MLP neurons of a small language model. Each row is named by its layer, matrix (gate and up: input weights; down: output weights) and neuron, and shows model dimensions 16-111. Each number is 128 + 32 x the weight over its row's rms, rounded and kept within 0 to 255. Numbers have three digits each. A neuron's up and down rows have the sign that makes its largest values positive.
Before each neuron's rows, "fires on" lists the tokens most often at its 100 highest values on Wikipedia text that the model never trained on.

fires on: " a", " d", " of", ":", "l", "le"
L10.gate650:165133130121119063135089161125097128181094109133061074094107096108180070088072148128142110111087120069142152160122140124150213076136095161116098162109128096122164108110106120158075147156119110194089063184103122121089132196109142131086122148159048077149125072134146079066102143103122077145
L10.up650:154116195164132133121142105114094118144148153089090165147063109188149116068125093093108123164144110048143139081098123114095162077172149106147092124190132074152102155169094179067157149147112147057109100089098180118074163090081087108108121073162145083149161149117133103110137112106126103100
L10.down650:139077082130158077140116082095108121170164180152139142095086130170158096116070121154103128107191106138124144185151143149137176118091114141146180143084039117145127149051104110078151083116142171133099171127139104085188087153098122147138086123179150093107137092129120103134123125145080104116

fires on: ":", " and", " a", " of", " |"
L7.gate384:139212202144104122178080144078126169094149104119125123126138130114123124130115199152115187115106137149132150128135099145134173116119128175157101127085126141122108089164074165129133159121129064137142113081162119121083101133151081111065088167126140085141121095155137098130174092087186135113
L7.up384:095078114093075146074150103170128111129102163166089109178107114134128121094111123087087157152125100111153161100178089132107146148144157113114126129105147136168086147137103154170126174175090129103065123128183204089171159120118134154216173153114134091121104143067129097082084148109110112140
L7.down384:098097101069195133072104125109117108156165164113154129109112188115107101126098098115155122180098138133077141108141142079075131129137128115117119154181100206113139227059162079115079117148106072152114170121089163152181179142091136130177119130090117159157167126147153087038083147153104144130

fires on: ":", "yl", " both", "l", "le"
L7.gate520:118125110157092137120105110112172114187202161119117199088122150112195138172141084170131106140115193081113147121178125098075197073150131084138114144095090139132188132164076150141054114161165156085150159140110111123107173105122152156105127170139073116121129122119124128105106133053130115134
L7.up520:090128112169112135068152160127106146126151059090092179166115151151107113102149099111137180142118161080124164083154163149146158100167099184130149080168086104154158134166084142069031152138107192076130139136116141204163171059087145101151154175135120066128102135141179168127117127146159142174
L7.down520:170117098134139162141159100143186133199115135121122125159142154178109097115120118132098171075096093116103150102162134127050065138142164056201184112179169112082128103096130129137092120116189165097132119168152125109142135125159102167105132084138132096139119109134129145118118116097195172136

fires on: "e", "ie", "ald", "te", "ronze", "y"
L5.gate375:153098095114136153163106109134173168125132078152165187136136169099151089127155137124147122129122122117131175121147120096159140112120124150156120191160139088136101108135086165150106100096146174081061075094173204132148060057090085096101089137152112158056154160143163128145134077097160159105
L5.up375:184097084133101140141075098166174143063120107113162127183119070133100182164107160079168122135120114139105161147106143123113233069152113088149123165099123144109159107153130134091153114083102030097139079069150067112123115104117149101145122144137141075053122164111163147159121115138085176139
L5.down375:107187141085171070123149105093129079118101139171140154069131171120129171129118043096116128137170151141099076114153152066106135145119069095088119146128104140133140144095112168130133097074180098124141126084135153109129138117131099105135093125172086144175102107140152141134109134142106161076

fires on: ".", " mi", "ile", "'", "ub"
L2.gate8:121112150141140123095174132068134117159102130085161177091139121130117170120133129190132137058134103127115155111089134139159044135122112176112119203156140177182169132139099108162190156156132151147150144133094142099156136151141123113208143150154096101183116117095137151126102164151105120138
L2.up8:123139093092113152128169101139086082127088123088137105165143112122049134092133167135067166119115142097139119123142102077125112097121150120100160101179175157166130129078150127167138209070172163142172146164136124115128123096092115148109133151149226147080125159095172148151181039135125124123
L2.down8:139118097137160143116155144123171178143105149155096153119090113129097161153083121091094147105076113119107083165108168108138093128130129126085103126114141130166122162101142142124114124127150150170121190136111110159093152176043118108185159125143118109099120079130120105145148134124123166159

fires on: "en", "al", "te", "e", "ad", "ent"
L5.gate292:190073163120162137130106134128169102120145121134113120152165142122119071158139137154069128134177109110111155084224080114118174119152157127060125136189099179105099167146146164107050107100127138100094117177144196147148163100126080136075097173133102117147064110145137136134144109162079164116
L5.up292:173031172129144111122125088148157074085106093132133080092115176188158174152134113169158134105122105134099215109093194156073144095142159105112109195130110151181120152075114104163076128092121152085159118091131113101133136116068153182138106089092066133115149152145158145140160158128101157160
L5.down292:167109104101097144143172078082121111094102134124145133150134143100084108116098127125113128121103129117091065100126114111074121132068104125145091119147174111133105095112157103095120162173168110132148130130084151127086116095108172101138137165124096117108125112135128108154121120095142096117

fires on: "0", "}", "\"", " MF", " DF", " ·"
L2.gate697:106097123082060081184147160133184118097138162150158144139056076123114121128132144162122192091146050087137173165197097140155120110134044092091179077201142174187142123106182143085177190099095194110150087114142192087113126110119162138151133168168114134118141115081138138141134138119140138074
L2.up697:139127094073063156162177083132126151124148126194148191145122136098136134139147132157115104117071080122083174135145150154132170138143188149158103117134164170178150157156152132148099203156105138127148114085117173144052099149098129074144080131138180106124102173127083086177096111051155160081
L2.down697:111182145103101145168124144120126128167070143083162187175142086072157136105078142113181111081153130123133135097063099099095112126035166078110125201204110152138114141180155140152121085123096095118104151094165167094088161112117141141134084135059159113117077128160071139095105166138141112114

fires on: ":", "ass", " fe", " v", "other", "l"
L2.gate500:161105139101127072121117089130155138149070117067115130149106125112195150120142114093086116159149141105133152133066162081123144105118102129083153124105143077118136123141119134102100127185157195098104096137041184156141091106130108088122074140122103119142115109131131103111107102159128067076
L2.up500:136123090117162096131131097115149136108086140134138166132100182113164130130192136088100116224163126115128153145114146175141186075151131129087123104095197092170140141144114082113124086157151086095112130159059182141089151146151133076132082091152135079073081131160121135107120146147148159129
L2.down500:210107175143125225101123113134107083119110100143081187134117117107139113125093122120133117148137081171091081105144074107136109143127161143127135118130153157126156185100081172193123144051130131129135144110174186107119200062049068085131124125176175095138129121096130193188127093115088106114